Weights of a small GPT-style language model, trained from scratch on English Wikipedia.
Size: 16 layers, width 256, MLP 512 tanh GELU, vocabulary 512, 6.05M parameters.
Architecture: LayerNorm before each block, rotary positions, biases, untied embeddings.
Training: a variant of Muon for these matrices, 249M tokens, 10827 steps.
MLP neurons of a small language model. Each row is named by its layer, matrix (up: input weights; down: output weights) and neuron, and shows model dimensions 64-159. Each number is 128 + 24 x the weight over its row's rms, rounded and kept within 0 to 255.
After each neuron's rows, "fires before" lists the tokens most often just after its 100 highest values on Wikipedia text that the model never trained on; "fires on" lists the tokens most often at its 100 highest values on Wikipedia text that the model never trained on.

L12.up133 [116 116 106 173  94 114 166 123 146 141 133 117 103 102 107  87 108 132 136 126 154 148 182 101 132 136 107 151 122  88 138 104 121 110 127 134 114 128 119 142 124  87 128 114 138 142 122 110 113  85 124 135 122 117 184 117 153 142 106 155 104 153 122 132 133 103  99 141 122 150 107 167  99 168 140 128 167 181 136 127 114 148 130 110  93 136 146 134 106 124 112 139 150 113 115 143]
L12.down133 [133  91 136 116 145 122 126  95 177 160 128 108 136 128 118  95 116 142 126 156 153 151 196 126 105 131 125  95 104 177 182  80 127 124 175 139 138 131 145 136 119 107 108  99 142 114 113 114 128 135 148 130 129 137 119  98 120  93 163 141  99 169 116 127 107 118 136 106 153 109 103 160 112 118 134 106 139 177 139 102  95 113  61  98 109 132 143 142 117 118 127 131  96 160 140 111]
fires before: "1", "6", "0", "3", "9", "1 "
fires on: ".", "(", "–", "| ", ". ", " "

L11.up85 [131 113 124 153 121 138 127  98  98 157 137 104 199 104 150 112 130 149 120 169 151 144 151 122 161 127 132 121 129 106 155 107 113 117 124 156  93  91  82 138 119 116 112 134 114 157 144 130  93  77 124 157 154 128 161 124 119 115 169 161 108 154 120 110 148 109 113 136 132 127  97 124 128 112 105 118 109 116 187 162 156 155  84 134 104  94 126  75 152 121 163 160 159 155 152 133]
L11.down85 [142 136 138 120 102  91 105 137 165 119 137 140 165 166 131 156  96 128 103 121 210 126 156 131 144 152 187  89 140 152 151  99 146 128 123 128 151 127 161  97 140 137 128 134 137 145 108 135 112 146 153 119  91 160 120 109 128 146  56 146 115 104 113 132 152 145 155 143 152 134 128 127 145  94 141 157  89 131 162 142 118 131 108  59  80  61 128 128 163 107 100 122 120 139 138 130]
fires before: "1", "3", "2", "0", "6", "9"
fires on: ".", " ", "ary ", "b"

L5.up178 [158  99 117 146 125 147 163 143  99 147 130 155 105 174  95 151  95 140 153 147 114 107  98 130 151 144 131 149 119 111 124 131 138  97 163 162 125  98 100  91  85 119 119 136 159 145 147 132 122  73 123 128 115  94 113 167 136 101 146 170 148 133 145 139 146 167 151 157 131 100  90  99  81 161 113  89 142 150 119 128 129 117 145 110 148 111 106 133 142  92 135  86  66 119 114 104]
L5.down178 [162 155 158 144 157 104 122 119 191 119 145  93 103 142 120 132 159 145 138 155 114 100 122 111 161 121 121 124 142 134  97 133 147 157 154 120 152 132  89 129 119  86 102  70 103 106 135 128 138 129 120 139 113 164 125 149 151 164 148  90 154 136  85 103 125 122 146 139 120  91 148 131  85 138  84  94  78 149 164 124 152 111 111 109 111 132  78 151 103 152 102 131 154 127 101 140]
fires before: ", ", ". ", ".", "og", "\n", ") "
fires on: "es", "ol", "y", "ers", "i", "le"

L8.up257 [146  71 152 111 118 104 141 102  98  92 137 140 119 182 103 153 109 151  86 122  90 152 129 127 116 134  90 137 126 126 132  97  90 130 131 109 130 131 113 150 109 122 146 119 127 123 130 123 115 105 123 100 153 104 101 164  84 109 138 156 133 120 126 138 154 130 138 116 116 113 133  86  84 146 132 165 157 117 176 151 102  97 137 120 109 108 134 115 166 107  91  99 134  72 130 106]
L8.down257 [100  84 143  88 122 120 168 117  98 148 126  79 128 147  98 124  47 150 131 131 142 144 178 116 128 195 116  91 100 131 104  99 147 134  98 132 103 127 163 117  88 100 114 102 139 149 144 129 140 152 123 134 138 126 122 132  83 102 145 132 118 192 135 105 161 114 142 114 100 133 120 134 114 131  91 145 112 128 134 114 137 136 107 100 108 148 149 128  95 104 167 112 123 146 143 105]
fires before: "1", "2", "3", "7", "201", "202"
fires on: "ember ", "ary ", " ", "ch ", "ber ", "e "

L9.up116 [133 119 146 132  81 142 127 112 130 132 116 168 142 108 152  96 119 151 154 188 155 124 154 151 130 113 101 152 104 124 121 121 108  94 129 110 136 114 130 100 107 134 157 109 214 122 100 104 113 123 155 103 142 143 135 140 112 136 117  94 137 101 144 122 160  94 102 100  83 122 142 106 112 152 164 159 109 159 136 106 158 175 164 149 149  87 116  98 149 117 128 135 109 107 144 119]
L9.down116 [130 104 152 154 112 116 128 137 157 103 120 124 127 110 155 160 166 168 119 146 111 176 137 154 145 117 119 154 104 172 114 107 156  98 116  85 123 155 150 100 160 123 127 102 146  87 142 137 125 134 154 137 190 124  85 162 147 114 167 117 161 124 147 119 125 132 130 123 114  82 118  48 114 124 160 100 162 135  94 107 158 123 124 111 117 117 146 139 122 105 122 134 136 105 121 149]
fires before: "s ", "re", "i", ": ", "d "
fires on: "u", "o", "us", "al", "un"

L9.up422 [156 175 130 140 132 169 112 104 156 111 108 165 133 157 114 187 131 159 147 106 101 105 122 169 103 105 185 125 128 147 148 125 161 118 141 126 160 143  85 132 113 143 146 140 167 125 112 121 102 111 133 169 112 129 151 148 112 101 118 153 146 145 151 137 155  98 140 154  99  83 171 143 133 176 156 137 140 104 150 143 150 113 125 153 134 150 129 181 146 147 128  83 132  99 146  96]
L9.down422 [118 141 115 138 123 119 112 179 122  94 127 152 119 121 111 125 110 121 167 138 121 114 109 155 112 178 149 144 111  93 167 174 109 135 120 154 149 116 136 156  88  95 132 114  91 148 131 122 170 113 132 155 144 159 171 162 144 146 120 142 144 151 149 144 108 125 111 163 159 112 162 154  72 140 106 134 143 155 179 131 162 136 123  94 120 101 111 147 161 119 170 161 133 108 130 142]
fires before: "d ", "c", "ce ", "d", "s"
fires on: "oun", "en", "on", "res", "d", "l"

L8.up194 [146 141 143 144 137 165 164  97 150 174 162 116 114 137 105 108 105 129 149 101 140 157 149 151 131 109 139 142 139  91 136 127 150 142 103  77 145 145 140 153 137  79 165  91 157 112  98 142 137 148 113 100 125 152 133 127 163 123 178 139 145 105  97 173 124 135 126 120 156 129 127 104 127 123  73  76 117 155 109 127 131 124 135  99 134 134 109 151 146 117  94 104 110  93 136 126]
L8.down194 [120 142 138 115 112 132 123 152 145 102 116 125 171 114 110 151 131 161  98 135 170 140 110 132 164 145  73 103 142 153 153 146 100 105 133 116 125 151 147 136 135 127 152 104 137 112 137 134  87 121 111 113 100 114 158 140 125 160 138 161 106 143 130  71 144  92 147 142 157 151 115 165  87  70 127 124 124 145 109 190 124 129 129 137 109 143 135 112 125 130 139 119 114 146  87 115]
fires before: "y ", "y", "ch ", "el", "is", "om "
fires on: "r", "ur", "h", "og", "m", "g"

L13.up29 [167 117 160  87 109 153 123 159 158  88 118 114 118 122 179 124 164 152  88 115 143 103 121 150  83 143 127 162  89 147  94 101 106 141 106 145 176 120 119 157 161 119 154 122 173 126 157 121 161 128 147  85 163  89 146 109  97 117 140 140 162  84 156 132 143 139 127  98  88 122 126  89 103 106 111 134 114  78 153 162  88 106 105 109 146  84  90 107 149 164 110 136  71 119 120 112]
L13.down29 [121 109 104 130 143  89 125 122 138 130 118 104 175 172 152  81 155 137 137 139 164 139 104 122 114 147 118 129  90 158 128 134 108 120  70 131 134  69 119 192 134 118 136 125 107  95 142 139 130 114 142 151 155 105 121 103  74 140 138  95 135  97 127 159 121 124 133 106  98  90 152 124  98 118 140 167 128 122 136 150 135 125 108 161 104 162 117 125 100  83  93 104 158 137 103  94]
fires before: "19", "201", "200", "202", "18", "199"
fires on: ", ", "ary ", "ember ", "ch ", "ay ", "t "

L11.up338 [109 115  91 115 114 106  87 161 134 139 184 167 144 164 100 141 102 133 130 124 120 118 120 146 159 109 118 120 119 111 135 132 115 149 155  93 131 123 133 129  88 114 128 139  90 136 118 137 126 152 129 106 118 115 147 107 104  95 142 136 148 165 178 137 121 128  87 131 127 118 109 134 147 123 152 100 108 147 124 104 105 126 154  75 177 118 112  86 124 176 126 131 136  99 151 128]
L11.down338 [125 139 156  70 137 138 174  97  85 143 130 128 102 120 140 125 104 114 129 147 132 167 131 166  94 101 133 105 121 133 144 119 169 104 162 139 160 160 148 149 156 140 149  84 127 123 181 144  92 155 167 102  76  94  95 161 144  96 152 120 132 150 110 145  91 138 136 141 155 119 133 128 117 119 102 117 141 115 123 157 120  86 135  92 107 119 133 124 111 111 145 105 134 114 158 124]
fires before: "e ", "\n", "k ", "t ", "\n\n"
fires on: "av", "us", "===", "o", "as", "is"

L11.up256 [121 149 152 126 149  93 112 172 107 147 124 103 145 113 103 140 146 125 122 138 141  87 133 125 171 127 105 136 114 105 153 114 145 146 113 115  96  66 173 111 136 103 113 140  99 117 104 110 114 156 142 166 141  71 135 181 116 111 169 147 159 158 150 159 154 124 158 109 138 136 107 132  89 142 160  69 138 138 125 135 117 115 130 151 152  99 124 163 138  99  97 107 132  92 165 170]
L11.down256 [137 148 101 126  92 126 140 126 130 163 141 160  88 130 119 109 147 105 142 156 120 143 136  91 130 127 144 116 148 107 112 151 108 106 147 126 166 106 131 147 108 119 111 100 151 172 149 148 115 110 124  78 135 117 111 145 142 147  78 138 129 161 126 111 110 110 129 106 118 119 142 132  77 134 123 135 140  89 122 162 170 130 140 108 165 125 108 128 118 152 139 120 109 119 131 164]
fires before: "\n", "\n\n"
fires on: "|"

L11.up60 [126 131 151  95 138 115 137 129 122  96 147 131 141 142 119 116 121 129 117 151 111 116 148 142 104 157 122 127  91 112 109 115 121 127 129 176 115 139  96 200 105 115 135 118 144 112 121 118 115 102 125 145 183  77 141 165 104 141 139 146 160 170 138 102 136 166 132 156  97 131 107 153  63 178 120 114  90 161 122 137  97 101 129 121 115 163 119 131 112 177 154 173 100  85 122 142]
L11.down60 [112 177 147 109 125 155 103 111 112 138 124 135 148 141 137  78 152  82 123 134 144 104 165 146 123 145 148 111 100 127 147  73 148 134 152 150 104 153 126 114 125 138 165 108  74 115 103 143 124 102 126 153 147 148 131 148 114 111 142 147 110 143 146 117 138 137 100  99 127 115 137 145 110 122 127 113 148 170 141 100 119  94 141 131 105 118 153  90  71 102 147 137 155  98 142 141]
fires before: "0", "1", "2", "9", "3", "6"
fires on: ".", "6", "1", "8", "9", ","

L12.up339 [ 96 133  77 136 144 101 122 113 173 146 156 136 154 123  94 133 116  99 131 150  85 106 119 148 140 120 144 126 108 148 129 130 151  98 145 149 148 111 154 134  85 121  87 120 124 145  91 133 152  92 138  81 169 142 138  99 126 116  96 135 199 144 142 144 145  98 112 152 108 107 112 131 149 148 143 128 152 147 127  89  95 116 138 100 156  94  94  96 162 134  99 130 131  70 118 110]
L12.down339 [148 164 186  98 128 128 126 140  92 142  80 130 163 114 132  90 139 106 134 118 128 131 112 111 129 125 139 123 134 154 107 138 106 126 154 122 137 130 109 101 159  92 164 110 127 112 105 140 126 162 114 111 131 126 123 119 149 125 137 128  94 103 157  93 133 178 158 114  99  79 152 139 125 140  92 136  80 142 129 142 120 149 138 131 129 115 141 167 151 106  88 153 144 117  81 140]
fires before: "e ", "e", "i", "ain", "ed ", "ing "
fires on: "ag", "g", "om", "ti", "od", "u"

L13.up340 [158 104 130  91 132  88 118 132 110 157 125 118 125 115 112 124 150 152 101 168 132 121 117 103 104  90  84 139 125 163 103 129 162 179 124 120 127 121 171 159 146  98 155 120 125  98 104 155 112 138 115 158 151  81 119 141 144 126 149 199 116 154 122 139 139 125 169 116 107 148 162 114 163 141 146 136 137 164 100  94 144 148  96 135  77  96 112 164 113 157 144 150  82  79  91 161]
L13.down340 [ 97 149 148  99 130 107 119 167 116 118 105 101 134 121 127 101 132 120 130 149 152 152 135 134 112 143 157 127 150 132 162 180 115 139 158  99 128 116 121 152 100 164 122 118 120 135 151 142 152  99  90 133 144 130 119 110  82 106  75 158 103 146 159 142 123 146 125 113 104 152 128 150 121 133 138 117 105 118 142  99 140 116 128 123 134 149 111 168 160 122 127 122 133 130 115 106]
fires before: "\n\n", "\n", "ar", "am"
fires on: ".", "|", "c", "ep", "w", "p"

L6.up108 [125 109 124 125 139 154 169 123 119 149 154 163 134 107 176  92 100 113 134 108 174 139 107 156 140 129 106 113 110 127 137 143  91 162 148 106  96 214  49 162  89 117 149 124 141 107 102 110 150 139 150 124 127 142 107 121 119 138  94 117 137 120 116 136  90 130 149 203 103 153 120 101 124 149 118 106 113 101 126 159 109 130 127 108 120 148 125 161 133 148 104 132 129 147 131  94]
L6.down108 [112 110 120 125 110 112 163 129 125 119 123 113 132 134 125 109 114 139 118 132  78 145 149  90 150 125 144 135 132 171  95 162  98  72  73 145 162 108 127 136 112 139 116 146 113  98 113 113 111 124 131 153 154 132 130 162 139  89 117 134 162 111 121  79 173 136  94 164 133 134 100 147 147 122 126 147 135 156 180 183  88 137 168 151 129 140 145  99 124 137 150 104 157 165 119  91]
fires before: "s ", "t ", "y", "e", "ce "
fires on: "'", "an", "om", "in"

L12.up26 [153 134 127 148 102 122 131 120 116 150 116 126 167 149 143 133 134 137 125 150 160  91 119 123 120 145 103  76 111 159 134 127 116 163 149  80 171 120 128 105 109 109  77 100  73 111 142 109 123 107 118  87 101 129 124 198 151 133 104 124 124 120 132 122 156  92 130 156 104 147 174 135  90 164  86 108 133 116 123 114  96 144 109  85 123 111 172 102 101 119 133 150 165 121 164 111]
L12.down26 [108 122 151  87 140 174 114 148 132 127 161 119 180 134 113 116 113 135 124 127 144 148 115 131 135  96 150 184  82 144 134 178  98 143 108 139 160 127 133 137  82 110 157 125 131 112 119 161 146 163  93 154 128 116  99 155 104 124 111 152  91  97 145  87 120  88 108 100 105 130 164 118  93 131 111 135 130 164 134 110 156 148 116 136 167 134 141 125 163 136 126 120 106 127 139 138]
fires before: "ent ", "ent", "i", "ion", "en", "y "
fires on: "g", "m", "em", "am", "is", "i"

L13.up493 [107 164 112 169 107  97  94 162 110 144 122 136 175 116 138  91 114 144 105 120 107 151 163 132 149 119  98 154 107 125 117 126 121 117 162 129 137 115 162 126 147 136 165 153 128 160 117 118  94 139 156 115 136 140 119 119 109  96 133 171 128 102  80 136 150  97  95 117 136 123 133 145 104 117  93 148 139 146 127 116 115 150 127 153 100  83 123 165 158 118 115 124 140 153 122 147]
L13.down493 [145 132 119  81 147  88 137 122 110 113 127 144 141 151 136 132 114 116 130 122 126 127 125 167 120 130 123 164 103 156 146  70  99 104 120 125 125 127 134 149 140 115 157 137 106  65 122 133 147 132 113 156 143 134 144 124 109  99 171  93 130  76 117  93 136 131 113 120 111 120 109  97 155 166 116 100 121 105 124 150  95 173 112 156 145 158 149 114 122 123 160 101 155 121 162 127]
fires before: "s ", "==", ": ", "\n", ", ", "d "
fires on: "er", "ent", "al", "an", "en"

L12.up85 [146 162 193 126 151 125 153 122 160 162 148  83 169 141 115 133  99 118 174 138 150 148  60 110 143 126  95 129 164  95 112 110 147 129 138 149 111 143 108 134  97 105 138  78 131  95 138 174 133 137 104 110 146  95 132 121 119 159 138 167 129 114 145 115 116 144  46 110 150 124 159  88 109 137 106 132 121  90  96 139 125 158  82 120 157 127 117  97 114 126 155 135 139 139  72 136]
L12.down85 [105 134 136 107 182 121 168 165 141  96 114 117 124 179 106 142 132 127 143 113 166 150 117 103 121 121 113 108 146 103  99 179 114 116 161 170 117  99 102 140 125 142 141 133 122 157 150 144 117 134 114 166 125 120 133 130 111 127 168 116 121  99 169 133 139 160 197 132 104 157 142  88 145 120 117 107 145 154 155 110 115 127 144  79 120 131 143 121 171 120 102 149 118 118 119 135]
fires before: "i", "y ", "y", "r", "ic ", "is"
fires on: "c", "oc", "b", "or", "l", "il"

L8.up443 [125 134 121 103  88 107 177 116 127 124  96 114 151 100 152 100 106 127 105 137 108 137  98 116 133 104 183 128 153 110 136 130 131 101 150 129 136 122 144 148 107  84 112 141 185 107 155 153 103 106 144 116 112 191 103  68 116 129 122 121 173 166 172 102 155 169  97 144  97 163 114 119 131 132 122 107 129 133 110 123  88 138 161 106 104 138  99 168 132 125 119 108 105 123  70 137]
L8.down443 [ 87  80 114 109 145 110 143 175 138  92 106 133 106 119 101  98 130 143 143 110  79 143 145 116 152 115 132 155 130 172 135 150  92 181 100 148 160  96 154 149 138 132 129 150 128 121 120 110  95 173 145 126 136 100 121 121 135 106 160 153 156 128 126 136 153 134  96 118 110 131 121 134 125 114 104 141 121 146 121 131 110 123  96 179 134 120 102 113  98 119 122 135 148 143  76 153]
fires before: "p", "e ", "e", "es"
fires on: "om", "ag", "ou", "qu", "od", "um"

L2.up307 [174 134  77 129  81 166 147 138 155 134 146 128 130 124 115 163 135  86 111 132 106  96 154 109 101 154  88 140  90 109 159 102 124 137 144 135 148  70 149 147 151 138 107 134 135  98  81 115 177 136 111 125 157 170 123 169 133 181 147 145 119 120  95 151 187 129 121 149 153 136 154 130 161 137 116 142 129 103 122 149 139 144 163 143 128 117 120 158 126 109 138 135 124 151 122 143]
L2.down307 [112 123 150 126  90 156 129 106  86 116 164 179 108 115 135 136 160 126 137 157 141 158 118 136 117  85 139 127 152 163 132 128 105 104 150  70 142 157 112 162 141 165 128  99 102 148 116 117  61 137 136 130 123 123 145 130 129 120 109 112 138 114 146 144  91 108 143 106 120 155 107 125  98 137 106 131 108 151  82 120 135 129 140 138 139 151 131 103 124 128  81 128 145 106 164 115]
fires before: "s ", "en", "s", "i", "an ", "i "
fires on: "om", "ou", "y", "ol", "ig"

L12.up193 [151 139  99 112 128 130 191 143 119 155 116 158 178  98 120 121 144 136 138  98 164 121  60 100 131 149 115 162 108 119 190 118 107 114 115 120 115 116 134 150 123 109 159 129 137 120 108 127 157 115 143 123 114 140 143 147  92 122  98 125 152 107 101 119 140 109 114 110 126 151 131 102 141 110 118 132 135 163 115 124 148 115 136 114 139 140 117 138 142 114 123 119 148 110 136 190]
L12.down193 [ 90 110 120 128 123 156 142 119 111 108 150 104  76 147  90 162 176 159 103 122 119 125 134 128 160  88 132 119 122 115 157 158 140 116  98 148 107 132 142 132 117 138 160 115 118 140 104  94 123 133 138 152 117 103 112 130 126  96 134 154 153  62 111 104 124 140 168 152 132 152 124 118 147 121 105 122 155 176 141 126  99  99 126  98 149 144 171 116 156 108  98 164 157 168 120  90]
fires before: "s ", " ", "y", "op", "ent "
fires on: "'", "ur", "c", "=", "il"

L13.up216 [143 120 126 119 109 135 130 133 132 141 141 141 141 138 124 130  61 165 129 156 120 151 171 144  89 110 128  61  85 132 106 115 134  96 137 139 132 118 132 138 135 119 109  55 142 116 111 129 100 131 169 154 150 117 147 119 119 108 182 149  97 155 138 125 107  99 139 126 124 157 127 119 112 153 123 135 144 157 123 127 143 110 114 142 142 152 123  93 126 136 108 139 138 110 153 126]
L13.down216 [ 99 142 114  95 144 118 123 150 110 147 159 101 150 143 145 155  79 108 134 140 115 112 136 140 125 104 113  64 130 123 155  88 120 157 156 165 118 115 120 101 116 147 168 110  96 126 129 143 121 133 167 124 115 103  45 142 130  86 129 157 145 171 130 100 111 137 111 168 156 138  98 135 125 123 132 149  94 149 114 113 125 151 133 121 158 121 146 152  98 102 130 142 110 120 124 150]
fires before: "1", "\n\n", "4", "3", "6", "9"
fires on: ".", "199", "201"

L3.up201 [169 146 131 127 133 111 141  64 128 132 150 120 147 126  85 115 103 128 129 126 137 160 119 105 137 160 130 127 136 145 142 133  99  80 112  96 125 137  95 118 151 103  83 125 101 125 117 123 145 143 131 128 107  97 150 131 136 108 141 145 126 163 139 145 116 135 136  92  85 143 130 105 107 134 118 126 152 119 105 141 178 103 172  93 139 150 112 134 141  89 170 122 166 153 159 104]
L3.down201 [ 61  77 102 107 112 131 140 138 156 116 101 120 109 125 105  87 183 119 156 130 114 107 113 146 102 133 107 171 141 101 150 145 116 141 134  94 139 195 100 139  84 131 166 135 125 112 163 153 103 134 145 128  79 157 108 139 148 139 135 138 143 157 107 149 114 120 137 123 122 118 173 156 156 131  90 143 125 134 129 133 140 119 124 126 158 145 137 122 133 122 149 122 138 107 105 106]
fires before: "ist", "y", "y ", "al", "ic", "i"
fires on: "og", "str", "ur", "ul", "all"

L13.up330 [141 127 145 134  83 115 145 130 124 154 132 163 112 126 117 145 139 126 127  95 157 115 105 111 140 156 133 133 168 148 173 128 142 106 123 113 189 160 123 109 106 132 129 120 106 113  57 154 132 105 140  98 147 113 103 141 159 106 136 143 126 133 137 119 142 100 106  89 120 140 127 161 141 166 115 157 146 121 125 133 102  94 143 175 111 118 102 134 142 109 113 175 101 138 156  80]
L13.down330 [195 145 105 135 134 135 124 117 131 101 150 126 118 113 155 115 149 146 154 140  92 109 118 110 140  70 121 150 142 148 107 128 163 188 126 140  89 126  66  83 102 101 120 128 129 128 119 112 135 131 123 146 112 100  99  97  68 158  93 135 126 153  93 134 111 159 129 153 104 172 149 103 149 157 108 143 122 121 139 110 162 128 144  95 128 128 144 153 144 122 121 118 122 147 117 150]
fires before: "\n\n", "i", "'", "a "
fires on: "=", "ad", "5"

L6.up335 [152 112 102 119 126 108 131 153 158 146 121 132 133 145 162 121  97 148 105 140 126 147 136 139  95 108  92 132 120 109 120 128 163 118 110 137 175 141  62 140 138 126 130 115 162  92 123 119 102 130 153  87 131 161 139 126 124 134 102 100 135 185 125  94 123 147 146 181 159 108 135 118 143 134 112 162 175 120 143 172 100 151 180  95  99 145 150 130 114 141 143 120 125 187 128 116]
L6.down335 [160 127 131 118 133 130 125 124 114 102 173 111 108 108  68 150  98  94 130 154  85 117  98 119 152 138 155 125 145 159 129 167 108 154 110 161 137 135 120 109 129 173 126  99 101 120 139 140 123 138 148 150 121 125  88 139 163 136 164  90  86 178 134 164 109 137 128 159 154 154 116 121 123  99 108 134 142 153 114 135 141  72 104 123 168 132  88 126 143  97 184 110 126 101 181  90]
fires before: "g", "u", "en", "y", "s ", "in"
fires on: "le", "al", "in", "ol", "t"

L3.up422 [158 113 149 114 157 169 166 122 161 110 133 119 171 107 100 153 113  90 125 114 137 132  96 110 173 138 132 145 102 124 108 159 167 118 133 115 129 168 127 100 152 123 132 138 135 136 158 125 164 169 114  40 148 161 129 146 101 163 167  92 128 164 144 112 158 133 144 120 137 149 120 122 154 124 123  97 118 164 112 135 124  93 135  81 124 103 138 172 129 149 107 120 104 158 134 144]
L3.down422 [ 93 125 152 166 118 104 165  93 121 107  85 124 119 138 121  99 135 124 113 115 136 116 120 112 117 148 111 150 146 164 175  98 105 191 150 119 129 169 132 109  97 120 136 118 147 127 165 127 113  99 163 140 130 137 166 130 150 123 149 133 160 121 104 100  72 155 146 123 112 110 129 161 155 154  96 106 216 123  96 145 142 120 157 108 145 154 146 102  60  95 154 146 130  96 106  87]
fires before: "ist", "d", "y", "y ", "u", "ic"
fires on: "og", "ch", "ro", "il", "ain"

L11.up324 [140 114 107  85 129  60 137 148 131  84 132 105 109 162 112 136 149 110 148 127 139 133 132 140 148 131 105 103 125 104 132 118 125 172 138 100 141 122 119 136 135 117 150  89 133 123 151 148 120 150 110 136 139  91 137 167 110  80 162 137 160 167 115 132  95 102 146  69 137 136 118 147 130 102 115 142 158 140  85 117 122 146 154 134 159  96 132  95 166 124 110 135 168 114 146 145]
L11.down324 [123 102 126  94 196 163 172 144 132 110 110 158  75 145 111 115 100 126 111 146 140 109 110 118 147 136 124 138 113 131 120 143 102 130 138 128 147 108 167 130 105 147 161  52 106 121 141 118  92 152 125 148 117 130 155 115 141 111  80  99 147 201 133 109 123 160 115 140 128 136 100 133 132 138 169 166 149  98 135 135 158 115 137 110 135 141 185 132  94 182 125 102 118 104 147 135]
fires before: "\n", "\n\n"
fires on: "|", "ep", "=="

L3.up185 [161 167 136 121 136 116 145 152 103 154 164 132 154 115 103 174  97 124 114 147 114 150 146 111 132 100 125 121 126 119  80 118 103 134 140  98 138 155 122 130 142 118 126 150  74 118  89 165 150 181 133 100 119 138 193 130 134 164 102 179 120 153 126 144 102 130 118 108 144 132 109 164 108  86 111 128 147 104 126 101 110 161  97 110 168  85 120 152 104 114 160  93 124 115 145 144]
L3.down185 [159 120 109 106 127 119 118 104 161 143 144 120 109 169 129 102 133  95 113 143 119 132 108 116 138  92 127 140 108 110 132 142 171 147 146 121  88 143 112 141 123 128 107 165 124 138 106 147  88 158  89  91  95 128 162  88  96 125 123 172 176  85 118 143 133 128 112 137 123 168  78  86 138 126 145 115 167 156 151  86 116 116 114 118 170 177 155 122 114 101 144 160 134 127 131 127]
fires before: "r", "y", "y ", "g ", "i", "og"
fires on: "il", "on", "oc", "el", "ol", "ou"

L5.up212 [150 107 120  90  88 112 115 136 132 136 118  90 173 131 129 141 103 150 145 170 130 159 125 106 155 134 101 115 183 156 120 124 159 105 109  91  94 157 146 115 120 115  63 140  88 147 123 155 151 159 140 141 128  96 133 148 107 128  96 146 108 111 147 153 107 132 117 133 131 144 174 116 120 109 129 167 143  84 144 109 127 134 110 140 118 121 129 138 133  99 136 118  99 112 107 129]
L5.down212 [105 146 145 155 125 155 164 126 161 138 134  88 137 145 137 162 102 130 139 110 136 120 109 144  96 120 132 137 154  84 157 137 138  96 169  49 155 152 143 143 134 112 168 162 105 128 109 150 137 119 111 119  86 107 108  82 177  94 114 110 165 123 138 176 176 145 147 114 105 169 134 122 135 100 113 109 103 168 132 120 160 151 121 114 108 128 115 154 135 118 121 144 127 124 123 136]
fires before: "y ", "i", "am", "y", ", ", "ic "
fires on: "or", "n", "on", "es", "t", "e"

L9.up318 [157 113  80  99 146 140 157 148  97  94 105 153 111 110 150 103 123 106 123 137 156 181 115 157 138 145 107 103 111 138 137  97  90 139 114 122 167 108 166 115 119 123 140  88 175  88 103 123 143 137 120 139 100  69  89 152  97 130 144 165 128 139 140 172 124 145 134 148 112 114  86 130 170 150 142 122 145 122 119 126  88 144 129 121 129 130 133 134  93 112 123 142 124  80 157 112]
L9.down318 [110 125 152 148 116 100 106 162 144 171 143 137 108 111 103 111 134 142 107 122  84 157 132 115  97 119 120 110 144  73 146 155 105 148 191 113 127 133 140 118 144 146 160 108 114 158 141 110 117 118 150  97 125 140 116 126 124 157 144 161 160 157 135 125 107 107 140 121 134 133 160 201 110 110  80 129 164 128 153 147 131 120 146 114 144 145 104 143 144  88  94 162 125 142  97 129]
fires before: "\n", "\n\n", "=="
fires on: "==", "==="